config.toml
n_head = 20
norm_place = "pre"
attn_scale = 0.177
tie_embeddings = false
init_std_qkv = 0.0252
lr = 0.00151
MLP neurons of a small language model. Each row is named by its layer, matrix (up: input weights; down: output weights) and neuron, and shows model dimensions 144-207. Each number is 128 + 32 x the weight over its row's rms, rounded and kept within 0 to 255.
A block is one neuron, or neurons of one layer that tend to fire together. After each block is what it responds to, as a language model described it from the Wikipedia text at the highest values.

L6.up552 [146 137 122 153  95 122 129 158 129 170 207 173 133  97 168  96 113 123 133 122 165 203 144 133  67 129 136  86 112  99 122 181 121 132 116 158 182 123  92 117 175 120 180 160 138 124 195 152 109 121 170 197 128 148 123 168 113 163 154 156 186 105 180 126]
L6.down552 [ 84 167  98  78 159 117 132 173 118 156 135  88 107 105 121 112 137 198 129 107 129 134 158 153 131  89 129 160 149 107 142 121 144 166 104 204 118  98 149 131 158 188  79  66 126 121 108  94 111 145 118 181 133 167 217  69 139  83 197 158  97  93 119  64]
L6.up1400 [173 126 153 158  87 132 156 106 209 169 111 116 161  21 123  92 138 163 163 129 114 118 143 111  96 159 128  79 123 128 172 148 129 144  88 166 161  74 137 109 131 129 142 114 133 122 177 114 124 208 123 154 118 114  74 104 122 154 108 129 139  74 134 165]
L6.down1400 [113 162  88 149 133 173 102 149 117 146 126 106 106 128  53  96  86 116 156 143 131 131  73 110 108 172 164 185 172 113  76 111 124 161 161 196 166 127 130 170 163 109 136 182 118 114 102  99  85 128 157  94 158 113 105 157  95 160 127 158 137 129 154 154]
L6.up2245 [128 133 147 121 113  89 105 115 107 169 162 115 143 157 152 104 118 153 148 100 121 114 146 123  61 112 125 131 122  79 123 147 132 125  58 143 133 108  95  63 118 162 131  85 123 100 127 150  38 104 185 159  93 180 148 128 111  88 119 104 187  58 126 108]
L6.down2245 [176 206 134  88  95 171 105 118 186 160 156 115 126 116 121 126 122 148 155 137 120 126 108 135 124  90 118 150 146 124 205 132 162 125  67 124 149  93  71 168 192 141 180 115 127  99 132 177  32 121 130 167 147 128 141  75  53 127  94 108 115 113 154 112]
L6.up2274 [149 125 147  89  94 148  86 128 108 128 139 122 189  90 159 125  89 115 128 134 113 142  77 106 179  86  88 139 123 142 118 112  71 131 116 122 139  66 151 167 113 181 106 126 157 105 117  99  91 159 138  92 141  97 119 123 157 129  84 129 140  50 138 124]
L6.down2274 [168  51 105 127 156 131  60  83 127 123 112 140 160 109  89 145 147 104 106  85 111 161 104 141 109 122  96 140 122 122 109 135 130 158 141 164 114  72 123 127 176  99  94 170 137 122  93 138 124 176 121 127 147 117 122 146 118 139 170  87 145 112 134  81]
Description: Word-initial prefix pieces. First fragment of a longer word split into tokens, mostly in scientific or chemical text, e.g. Di(ffraction), de(hydrogenase), di(oxide), to(ol), plus formula subscripts and hyphens.

L3.up1507 [170 163 108  75 122 146 110 149  75 116 147 126 115  83 140 127 133 137 187  90 103 110 115 151  89 112 115 136 127 132 159  91 181 158  77 154 137 112  70  41 111  52 142 144 145 163 136 125 116 166 179 102 169  99 101 114 183 100 118  93 130 170 109 156]
L3.down1507 [143 121 105 154 143  99 104 132 142  79 192 121  75 179 131  68 125 178 192 131 135 162 115 109 126  86 146 138 153 100 140  91 143 207 162 143 147 165  96 201 117  76 135 191  92 140 100 175  60  57 133 131 105 169 112 110 109 158 173 124 153 132 159  94]
Description: Chemistry and science terms. Word pieces and terms in chemistry and physical-science text, such as chemical name fragments (meth-yl, diox-ide), "mass" in molar mass, reaction, vacuum.

L7.up328 [106  85 170 185 140 138 107 171 120 115 136  91 156  66 111 153  80 164 167 174 105 106  67  99  82 155 177  99 117 125 152  74 150 173 167 101 109 153 161  54  90 180 120 129 171 109  96 110  64 146 177 111 108 170 124 129 129  96 153 157  55 157 208 139]
L7.down328 [102 136  73 171 179  99  64  73 140 122 166  76 116 139 156 174 126 104 122 164 115 104 106 126  95 147 129 131  95 118 128 177 111  67 111  93  99 137 118  95 201 147 165  38 149 188 169 132 134 212 185 152 153 131 112 136 136 117 126 146 107  99 113  69]
L7.up547 [125 150  97 171 136 161 133 104 124 125 178 105 160  88 108  59 134 141 118 166 180 167 153 163 130 158 130 135 164  86 144  95 115 114 124  91 117 164 204  87 186 157 140 203 176  83  16 143 144 168 151 146 120 118 122 121 107 129 166 170 124 120 154 160]
L7.down547 [126 126  95  71 167 189 108 141 115 140 144 117 115 177 182 137 122  74 124 135 142 171 117 127 175  96 108  84  95  45 111 156 206 120 161 126 148 122 174  90 128 143 133  70  99 118 176 175  78 111 144 183 101 108  98 122 128 110 141  96 136 118 133 126]
L7.up612 [168 123 148  80 121 134 160  88 108 129 155 165 129 113 178 136 121 170 167 150 164 134  87 120 142  54 134 101 128  86 132 210 106 125 136 152 152 176 100  56  75 190 194 172  97 196 114  77  88 178 141 124 169 139 111 123 154 123 166 117 126 155 103 148]
L7.down612 [ 77 134 170 148 164  99 124  86 126 121 126 122 177  95 103 182 178 129 137 105  95  89 165 129 148  94 181 199 158 147 129 151 144 164 135 160 110 132 166 181 172 173 146 142 131 108 135 146 129 132 113 126 145 125 117 118 160 201 110 103  64 138 157 112]
L7.up1356 [101 126 146 158 160 136 160 148  94 149 119  63 118 103  88  79 136 159 161  93 128  74 197 111 109 132 166  95  61 118 141  56 109  83 122 178  97 107 123 125 127 151 102 145  89 149 115 139 141 112 104 115 181 110  50 139 161 155  86 128  71 112 176 118]
L7.down1356 [ 65 147 150 201  72  87 121 135 115 142 129 101 131 108 140 129 167 128 129 207 132 104 174 152 110  95 140 170  80  83 138 148 147  94 191 139 160  76  87 116 140 100 189 141 137 172 180 176 134 117 130  99 184 148 118 142 121 120 185 103 202 130 154 131]
Description: Prenominal modifiers before nouns. Adjectives, numbers and quantifiers sitting just before the noun they modify, often the last piece of a split word, such as unfortun-ate, deleter-ious, "six weeks", "traditional capital".

L3.up1398 [ 96 137 203 151 150 153 165 118 118  80 150 156 157  32 151 121 178  84 144 149 118 120 142 120  99 169 113 160 128 162 139 118 176  79 156 106 146 138  77 149 161 112 195  93 139  68  82 154  96 144 132 124 150 131  85 126 109  43 124 135 123 116 192 131]
L3.down1398 [164 116 135 117 196 173 193 182  85 130 153 114 161 147 107 142 113 195  89  71  90 139 110  90 144 152 146 134 149 122 160 119 132 103 113 113 150 133 148 145 132 169 131 112 142 133  96 158 174 146  95 112 139 128 139 184 118 149 137  95 163 135  97  84]
Description: Collective nouns and modifier endings. Mainly of after collective or quantity nouns (family of, team of, group of, range of), plus hyphens in compounds (large-scale) and endings completing adjectives (emin-ent, small-er).

L7.up1914 [122 149 140  70  86 106 165 168 168 141  45  92 131 175 135 108 112 137 135 105 177  64 154  77 150 107 130 142 129 183  87 132 114  78 185 100 155 146  83 163 128 156 158 196 143 100  88 132 112 150 151 127 119  99 148 119 174 201 129 154 122 110 127  85]
L7.down1914 [ 80 128 183 106  68 114  69 148 166 111 162  90 137 127  95 132 138  81 100  97 173 175 156 143  99 131 137 144 138  94 134 181 149 165 128 140  89 118 140  21 136 130 144 109 101 104 148  71 118 147 136  98 171 150 116 118  91 111 144 151 134 116 151 121]
L7.up1989 [104  96 105 217 138 150 172 130 143 107 132  94 136 184 135 111  77 130 151 121 179  59 163 130 136 128  88  88 101 114 102 102  98 143 148 134 165 130 138 197 120 158  73 177 144 157  93 135  99 173 125 105  96  94 161 126 132 198 150 106 140  85 118 134]
L7.down1989 [138  96 140 102 191 148 128 164 151  96 112  47  93 164 129 127 118 105 134 122 168 128  66  97  93 120 154 102 130 133 136 100 162  89 165  84 151 118 173 122 179 107 130 147 116 115 115 112 109 170 140 175 159  81 135 158 121 106 181 148 127 145 101  86]
L7.up2141 [150 108 136 126 158  87  88 135 126 138 154 175 178 168 100 162 103 128 129 145 125 130  87 163 132 126  62 117  64 129 148  86 107 102 142 171 157 127  88 147 137 167 129 139 134 128  71 181 157  80  66 112 141  80 129 175 131 134 173  96 107 108 156 127]
L7.down2141 [111 149 166  90 111 153  93 156 162 153 116  94 147 144 154 129 158  77 147 127 193 104 148 102 142 131 167  90 173  96 106 143 161  76 177 156 140 177 192 114  96  68 158 213 123 126 100 138  50 190 143 119 153 117 142 116 109  93 146 132 121  74 107  74]
L7.up2352 [173 136 143 174  57 144 175 177 169 132 164 132  94 142 166 172 122 131 137 118 200 149 130 126 105  99 129  78 136 119 132  81 120 138 139 100 157 145 161 180  54 173 114 217 111  96  79 155  43 153 110 135  73 128 157 149 104 163 175 117 125  73 128 179]
L7.down2352 [146 134 130 129 140 114 125 176 112 131 176 134 146 127 113  97 119  92  83 148 108 131 114 102  88 151 137 106 152 111 111 135 124  90 175 171 118 139 102 145 169 105 123  92 102  97 146 153 151 125 139 139 156  83 180 131 127 122 138 112 137 159 191  44]
Description: End of fronted clause. The comma or last word that closes a sentence-initial adverbial or participial phrase, just before the main subject, e.g. "In the same garden," "A Republican,".

L7.up466 [171 122  82 106 145  86 107 205 167 129 159  80 136 105 108  58 116 131 148 136 119 147  78  97  56  68 103 109  80 111 155 107 133 116  76 128  61  68 147  90 134 161 164 131 108  77 145 147 118 111 119 154 170 136  93 123 153 168 185  89 114 102 163 132]
L7.down466 [ 80 205 178 108 153  96 104 211 122 140 150 117 143 191 124 131 133 137 148 121 103  96 112  85 150 169  96 130 118  85 102 133 204 148 120 139 124 123 133 108 174 155 120 155 130 105  90  99 113 126 118 140 114 126 137 157 173 146 166 162 112 116 105 115]
L7.up1362 [161 143 136 146 102 119 113 152 160 124 114 103 125 137 144 125  50 149 153 155 135 121 120  98 101 118 124 170 121 164 167 146 159  84 144 152 134  85 113  89 115 155  54 109 164 155 144 136 183 144  47 125  76 122 114 155  73 162  82 134 171  96  95 112]
L7.down1362 [ 87 181 134 136 121 178 112 134 111 128 156 127 138 151  93 106 131  99 155 139 169  75  55 106 104 149  91 134 172 122 141 127 158  79 132 174 109 180 116 160  95 113 108 125 155 128  89 104 155 146 132 135 119 142  75 137 167 121 181  50 120 149 152 121]
L7.up2056 [163 164  72 209 109 158 142 134 126 151 134 116 110 156 128 109 135  92 216 131 121  99 145 158  88 145 121 150 188 148 122 119 140 126 113 152 179 136 115 141 117 115 141 100 109 156 114 138 119 119 120 114 120 156 107 112 156 106 153  50 161 149 106 152]
L7.down2056 [ 95 158 120 144 145  97 136 165  93 133 120 161 168 116 147 130  83  97 191  65 174 154  72 127 133 167  99  96 110 200  86 127 175 107 169 132 108 145 131 152 149 110  93 124 158 141 118 163 125 145  76 124 176 148 149 160  97 134 150 166 147  85 174 109]
L7.up2303 [159 109  77 171 133 140  93 150  84 183 198 148 160 116 205  86  49  91 181 147 118 123 171 156 120 112 136  97  68 122 135 134 134 124  69 107 136 142 183 111  86 134 149 145 115 147 124  53 130 167 102 162 108 116 142 130 119 143 117 131 118  81  60  64]
L7.down2303 [147 185  74 163 118  72 101 188 174  72  99 104 134 136 153 164 127 135 165 173 128 124 129 109 129 110 109 154  71  64 126 135  92 115  88 108 109 100  62 107 153  99 127 134  81 123  58 136 156 172 134  86 128 169  93 131 173 118 151 131  97  84 127 109]
Description: Biochemical word endings. Fires on word-final or inner pieces of chemical, drug, enzyme and hormone names in biomedical text, such as -ase, -one, -amine, -ap in clotiapine.

L3.up1050 [127 161 132 178 143  82 145 141  92  67 105 104 127 143 201 124 111 161 139 195 127 133 130   8  87 152 139 104 120 164 112 197 162 110 100 137 137 155 135 189  97 101 106 136  91 108 127  20  63 164  74 127 133 145 120 133  93 139 124 113 158  99 123 123]
L3.down1050 [ 94 131  97 103 118 115 163 159 128 169 138 123 125 139 117 124 145 106 140  86 135 155  99  89 120 123 160 130  77 104 148 138 130 100 105  87 159 108 167 140 195  99 143 123 131 168 172  93  43 178 105 124 166 123 126 129 119 122 101 159 163 157 119  98]
Description: Fronted clause boundary. Last token of a fronted time or conditional phrase before the main clause, e.g. the comma after In 2011, and the words that, years, where.

L3.up1155 [ 57 123 132 140 153 135 126 169 124 142 141 122 116  47 137 164 131  84 192  76  95  99  90 156 156 189 129  73 105 172 138  79 156 142 149 132  91  98 143 136 111 144 177 159 152 120 124 113 137 149  96 152 182 160  91 134 125 140  87 122 139  68 134 139]
L3.down1155 [ 47 130 129 181 129  92 132 147 166 169  99 103 113  62 145 161 182 147 112 157 142 134 160 162 126  77  68 110 105 116 126  98 113 168 157 123 115  97  86 105 115 154 162 162 120 132 127 138 107 110  80 125 188 102 139 151 111 150 167 139 152  97  92  77]
Description: Quantity words before nouns. Number words and quantity markers that set up a counted noun, such as three children, a group of, a few months, five-speed.

L6.up1797 [104 173 198 132 121 135 166 107 128  87 168 101 175 134 163 148  85 107 130 145 106  81 152 121 162 158  79 131 165 182  94 205  97 136 109 136 133 114 138 112 125 106 121 111 109 159  94 133  46 114 147 137 127 170 150 164 134 159 119 140  79 113 118 197]
L6.down1797 [178 110 144 131 115  61 106 169  29  69 139 134 144 141 162  99 147 157  97 109 203  84 139 146 126 133 104 160 156 167 149 123 142 152 117 132 110 159 110 167 146 154 162 101 108 105 122 161  69 122 103 127 137  97  92 148 140 111 113  91 131 127 107 129]
L6.up1966 [ 92 127 103 141 102 108  88 165  54 140 149 137 155  93 147 145 157 129  86 147 147 146 128 128 114 144 110 148  76 141  79 122  68 145  91 155 120 175 132 107 152  72 102 109 110 109 134 154  79 144 153 118 171 132 153 153 110  94 132 129  83 176  94 140]
L6.down1966 [122 123  67 103 145 128 149 117 113 146 127 163  55 185 111 103  77  95 175 140 110 142 129 160 167 118 149 154 158 223 146 146 123 153 110 167  77 190 135 175 129 131 134  85 170 150 146 138 125 134 115 122 106 163 105  83 133 123 112 163  71  83 135 116]
L6.up2394 [131 112 108 121  98 137 110 130  61 156 134 164 137 132 139 204  91 146  72 113  97 114 112 127 123 162 116 189 134  98  55 152 171  58 104 124 147  97 146 118 100 120  41 135 104  71  46 134 121  95 153 115 128 169 136 147 106 126 132 130 148 136 117 139]
L6.down2394 [118 145 127  72  73  90 149  77 139 111  87 129 153 140 152 140 115 160 145  99 108 129 102 120 100 156  60 174  81 181  85 160 130 126  97 100 106 124 137 140 145 135 112  92 119  91 126 135  69  88 106 155 122 124 132 164 161 153 102 139 114 109 120 123]
L6.up2471 [ 79 143 116  48  85 150 109  83  86 142 133 119 111 139  69 155  78 157 149 115 134 125  71 110 150 122 116 165 100 144 182 168  91 132 139  97 115 128 150 139 114 135 154 134  97 120  73 145 154 141 127 157 124 155 111 135  65 182 123 170 115 116 193  92]
L6.down2471 [112 149 135 159 135 126 125 108 105 155 146 139  97 144 108  64 106 162 131  54 134 128 120 142 111 120 158 178 149 134 129  66 129 150 100 123 165  88 106  98 140 133  65 153 129 138 131  79 145 125 130 159 126 115 101 114 120 149  98 128 118 174 138  94]
Description: Predicate verb onset. The first token of the main verb or modal right after the subject, in narrative and encyclopedic prose, such as apolog(izes), announced, would, to (record).

L6.up165 [102 167  56 105 142 144 122  42 143 141  78  85 148 155 143 153  87 102 160 173 149 121 162 129 137 159 198 110 162 148 119  85 125 132 135  91 128 126  97 147 128 129 145 137 142 148  38 110 174 139  88 112  66 148 166 103 111 129 141 136  97 156 142 151]
L6.down165 [142 169 152  91 210 187 131 153 142 150 117 120  62 134 158  96 134 155  99 109 147 108 152  87 158 162 141  97 159  87  83 159 165 127 150  68 173 127 130 108 148 147 150 106 110  77 127 127  86 122 120 126 146 164 143 168 159 149 131 112 153 105 136 102]
L6.up441 [140 174 175  98 154 163  78  97 171 154 120 118 157 142  77 158  24 120 156 109 128 129 186  89 112 173 138 100 151 153 125 178 166 144 145 148 125  88  88 119 129 161 154 110 160 120 180 123  52 114 133 169 120 141 174 178 145  87 101 111 150 217 112 140]
L6.down441 [ 80 153 121  99 133 119 104  86  86 123 150 140 131 110 144 103 139 103 140 134 119 131 160 159  97 123 179 147  64  43 156 106 153  94 126 150 103 118 178 159 134 143 173 103 117 124 194 152 200  90 115 167 122 107 127 161 101 110 153 138  93  94 191  90]
L6.up1193 [120  47 153 123 146 207 103 135 141 109 206  80 170 135 137 144  66  20 174 163 103 171  90 109 108 103 126 122 173 136 148  88 103 114 125  94 107  80 156 144 128 104 123 124 146 156 114 121 117 114 107 117  74 127 154 184 123  90 134 102 105 128 117 173]
L6.down1193 [ 94 123  81 157 141 107 123  88 138 170 105 185 113  74 124 146 113 183 154  99 185 198 188 109  97 137 141  88 117 123 187 129 115 111 178 161 127 139 152 137 124 121 140 122 114 140 117 104 180 132 164 104 146 135  41 147 104 127  83 156  98 110  63  90]
L6.up2324 [101 109 165 105 151 154  89 109 102 126 128 130 144 122 103 125  91 157  97 159 136 135 190 164  74 200 144 128 153 139 161 110 107 136 158 129 146 110 114 109 163 140 188 100 111  98 131 101 130  81 128 129 135 131 136 167 108 146  91 135 116 153 129 154]
L6.down2324 [ 60 134 110 203 122 115 134 119 156 149 156 124 128  74 143 102 134 122 218 100 132 120 179  80  95  99 139 144 149 110 121 115 190 132 165 114  92 104 135 134 139 118 186 143 105 123 147 152 144 149 131 158 131 120 154 171 123  77 167 136 118 104 122 147]
Description: Modifier after plural or count. Word-final pieces of adjectives, participles or adverbs right after a number or plural subject, e.g. two possible, ten white, were jointly appointed.

L7.up255 [116  85 144 106 141 132 146 114 107 143 166 131  86 102 137 158 147 131 157 136  91 152  94 166 153 152 133 182 103 161 132 159 154 145 143 116 109 108 174 191 104 166  99 202 126 126 118 138 161 139 160 122 124 156 164 163 157 146 141 113 132  89 110 120]
L7.down255 [130 111 115 143 100 144 151  87 117 122  98 122 153 136 170 124  86 151 111 127 174  96  87 135 140 138 158 131 137  86 145 125 105 213 123  75 136  96 125 123  94 125 121  82 165 134 113 122 181 115 118 134  73 102 135 153 113 119  58 167 136  90 142 119]
L7.up933 [153 162 156  91 193 134 158 166 137 115 156 185  85 133 101 163 136 179 129 117 105 120  76 104 137  91 130 149  78 108  92 140 107 143  63 157 100 119 147 171  89 135  86  98 164 113 117 143 119 122 146 155 135 137  98 199  74 182 150 145 149 148 137 161]
L7.down933 [ 79 176 159 152 126 147 117 109  91  99 162 152 162 134 130 146 125 128  74  98 106 103  99  98 134  97 160 200 151  97 107 128  92 117 101 105 111 118 132 120  93 159 112 121 177 134 160 144 104 152 127 142 119  96 117 149 127 127 113 170 170 123  74 141]
L7.up1059 [127 102  98 138 106 142 118 127 129 120  91 111 134 156 159 152 112 129 160 119 157 164 127 169 112  34 128 132 179  86  96 144 130 121  88  81 121 126 131 140 138 139 132  81 161  35 128 119 157 123 176 102  99  98 116  78 172 152 132 129 112 103 154 180]
L7.down1059 [133 188 107  54 124 179 135  49 126 130  90 123 187 111 127  66 115 146 157  60 126 103 131  77 170 108  94 142 146 157 197 126  99 138 136  65  79 119  99 168 187 138 154 121 127 137 110  58 162 104  79 109 132 131  77 113 131 129 145 119 110 128 122 119]
L7.up1398 [156  99 144 154 122  64 194 159 120 131  93 113 167 109  74 212 176 139  97  81 144 164  98 168 155 128 147 147 115 146 127 146 121 151  87 111 163 227 104  82 111 147 117 180 119  94 107 157  93 184 136 133 133 182 134 142 136 135 122 126 124 193 163 161]
L7.down1398 [136 104 189 119  82 149 154  82 116 113  85 114 157  79 111 228  93 110 138 135 166 139 134 120 110 140 157 154 147  81 158 155 171 177 147 147 144 104 122 103 109 108 106 130  60 108 108 147  63 171 152 154 106 121 177 154  84 123 172 127 145 143 121  68]
Description: Verb-phrase predictors. Words directly before a bare verb: mostly infinitive "to", plus modals and "not" (could not bear, had to be, may focus).

L6.up291 [100 142 136 128 113 139  92 126 162 120 154 131 178 129 133 136  95 157 141 159 122 152 176 100 169  97 148  97  91 154 110 124 116 155 153  99 125 165 150  89  94  99 117 166 136 160 129 159 184  90 140 113 150  26 149 136 116 180 153 100 168 130 193 106]
L6.down291 [151 128 123 150  98  71  80  74 108 151 104 146 165 124 143 139 156 171 159 172 137  71 115 142  90 108 151 150 134 115 105 152 113  77 107 169 170 115 150 169 149 102 132 140  53 163  97 111 135 181 148  87 147  89  89 135 132  61  73 170 105 115 169 120]
L6.up1538 [100 150 189 141 121 141 127 119 150 117 144 130 121 113 159 148 136 164 128 133 154 101 158 145 151 121 134  89  72 166 138 121 114 110  63 126 132 157 111 163 112 145  98 165 136 154  89 130 130 137  77 141 114 116 150 160 149 171 117 134 180 109  87 124]
L6.down1538 [100 148 193 159 119 165 123 113 128 175 120 117 102 143 193 114 139 105 164 102 166 135 144 133  59 141 168  93 142 144 101 180 159 123 128 136 117 104 136 146 154 134 167 143 139 143 143  92 119 104 139 153 133 103 216 140 131  64 167 153 156 201 138 149]
L6.up1880 [148 142 170 158 122 187  71  65 179 135 116 142 152 165 187 112 205 114 117 147 127 143 137 144 160 120  63 112 101 186 170  42 159 127 120 138 125 162 130 131  95 197 150 147 177 181  85 146 146 104 127 150 149 166 100 125  92 122 145 171 168 132 103 108]
L6.down1880 [ 73 111  96 163  84 107 149 149 208 169  72  78 118 148  89  96 101 101 115 108 113 147 168 106 141 180 161 148 142 108  99 164  67 115 151 127 173 150 157 113 148  96 106 131 143 147  97 105 104 179 173  72 197 158 131 127 148 169 124 148 172 200 114 136]
L6.up2178 [104 178 101 160 147 145 123 115 108 117 164 123 148  97 128 155  73 103 154 193 109 125 139 123 178 180  32 152 136 164 194 126 103 124 106 152 189 138 178 188 138 155 135 163 112  99 109 157  84 159 136 153 118 156 173 138  88  98  81 157 140 107 108 162]
L6.down2178 [109 184 133 125 135  98 126 101 132 144 116 134 112 170 121 124 130 101 142 100 132  95 123 140 176 125 144 144 133 158 178 110  77 104 113 151 201  65 148 141 157  86 157 111 123 206  90 150 164 157  69 157 107 182 119 108  69 179 172 132 124 204 152 111]
Description: Phrase-final word endings. The last token or word piece closing a time or place phrase, such as 1940s, World War, New Hampshire, that year, just before the sentence continues.

L3.up1565 [144 168 165 130 138  96  77 103 131 162 126 152 142 140 114 138 117 169 102  83 123 115 127  93  58 109 142 179 144 136  91 137 109  92  96 118 170  78  66 146 119 138 108 147 232 159  95 111 174  96 110 158 198 164 140 177 104 163 114 165 174 179 141 145]
L3.down1565 [146 152 190 121 116 127 127 109 101 100 139 122 143 131 101 147 165 122 101 132 169 135 161 112 104 102 166 151 164 158 146 104 151 137 129 137  90  97  91 132 204 106  92 166 149 190 176 143 133  88 112 140 185 120 178 203 135 155 114 188 142 170 116 152]
Description: Before a bare verb. Words right before a bare infinitive verb: infinitive to, modals (could, would, may), negations not and didn't, adverbs like also, still.

L6.up981 [ 86  90 117  91 145  80  91 144 117 144  91 119 179 128  57 127 168 138 108 199 122 171  98 156 108  99 137  98 154 141  94 136 160 114 111  70  94 169 159 146 149 162 116 181 123 125 133 105 163 121 135  86 126  55 115  98 148 142 143 114 154 162 104 137]
L6.down981 [181 122 133 145 129 147 132 150 132 113 110 138 135 121 107 150 175 110  71 166  69 128  91 163  87 126  95 134 145  62  64 162 138  41  96  99 142 168 155 153  81 159 193 107 130 122 151  89 136 141 172 173 146 139 167 124 108 163  76 145 167  95  83 141]
L6.up1446 [ 85 133 165 109  89 113 156  80 141 100 137  75 140 154  98 154 125 107 186 162 126 109  96 139 131 134  70 131 112 110 135 130 128 129 142 168 146 146  79 143 111 143 165 108 130 131 186  73  74 129 128 175 132 111 167  79 140 164 128 130 183 137 109 109]
L6.down1446 [119 136 183 146  73  90 133 147 131 146 153 146 153 149 160 209 107 162 104 147 113 121 156 112  76  99 162 196 154 143  63 133 124 143 140 115 151 151 120 147 152 105 162 115  97 160  75 168 139  51 185 216 106 145 117 100 174 138 124 141 149 126 185  93]
L6.up2142 [154 169 119  98 121 128 134 148 125 106 117 152 150  95 219 106 114 102 157 180 112 139  96 162  98  75 162 157 187 126 130 132 109  69 117 111 111 192 117  71 146 126 169 153 146  96  93 188  96 106 117  89 167  95 136  99 136 146 153 180 185 133 137 109]
L6.down2142 [112 157 176 147 128  67 179 103 150  94 111 101 123 139 119 122 168 137 134  65 107  85  85 144 137 159 144 159 104 112 155 122 143 134 123  96 160  74 105  91 127 114 183 119 137 176 170 106 119  92 146  93 167 104 131 152 181 108  91 119 176 123 118 111]
L6.up2383 [117 136 119  92 155 134 121 163 139 157  97  74 152 110  49 116 160 111  86 174  87 110  94 116 150 150 214 179 133 122 116 140 147 185 143 120 169 129 147  88  96 156 132 167  63 146  42  73 112 147 155 191 155 178  91 128 119  76  82 144 121 156 129 125]
L6.down2383 [202 121 123 164 182 146 163 125 134 165 134 102 133 164 111  88 135  87 138 195 147 143  89 119 126 130 104 136  82 117 115 161 105 145 148 120 132 145 116  81 199 158 157 109  88  79 155 130 151 157  77 120 106 118  80 117 166  85  80 167 113 119 140 117]
Description: Final digits of quantities. The final digit chunk of a number right before its unit or count noun, as in 1,000 feet, 355.478 g·mol, 80 beats, 60 million.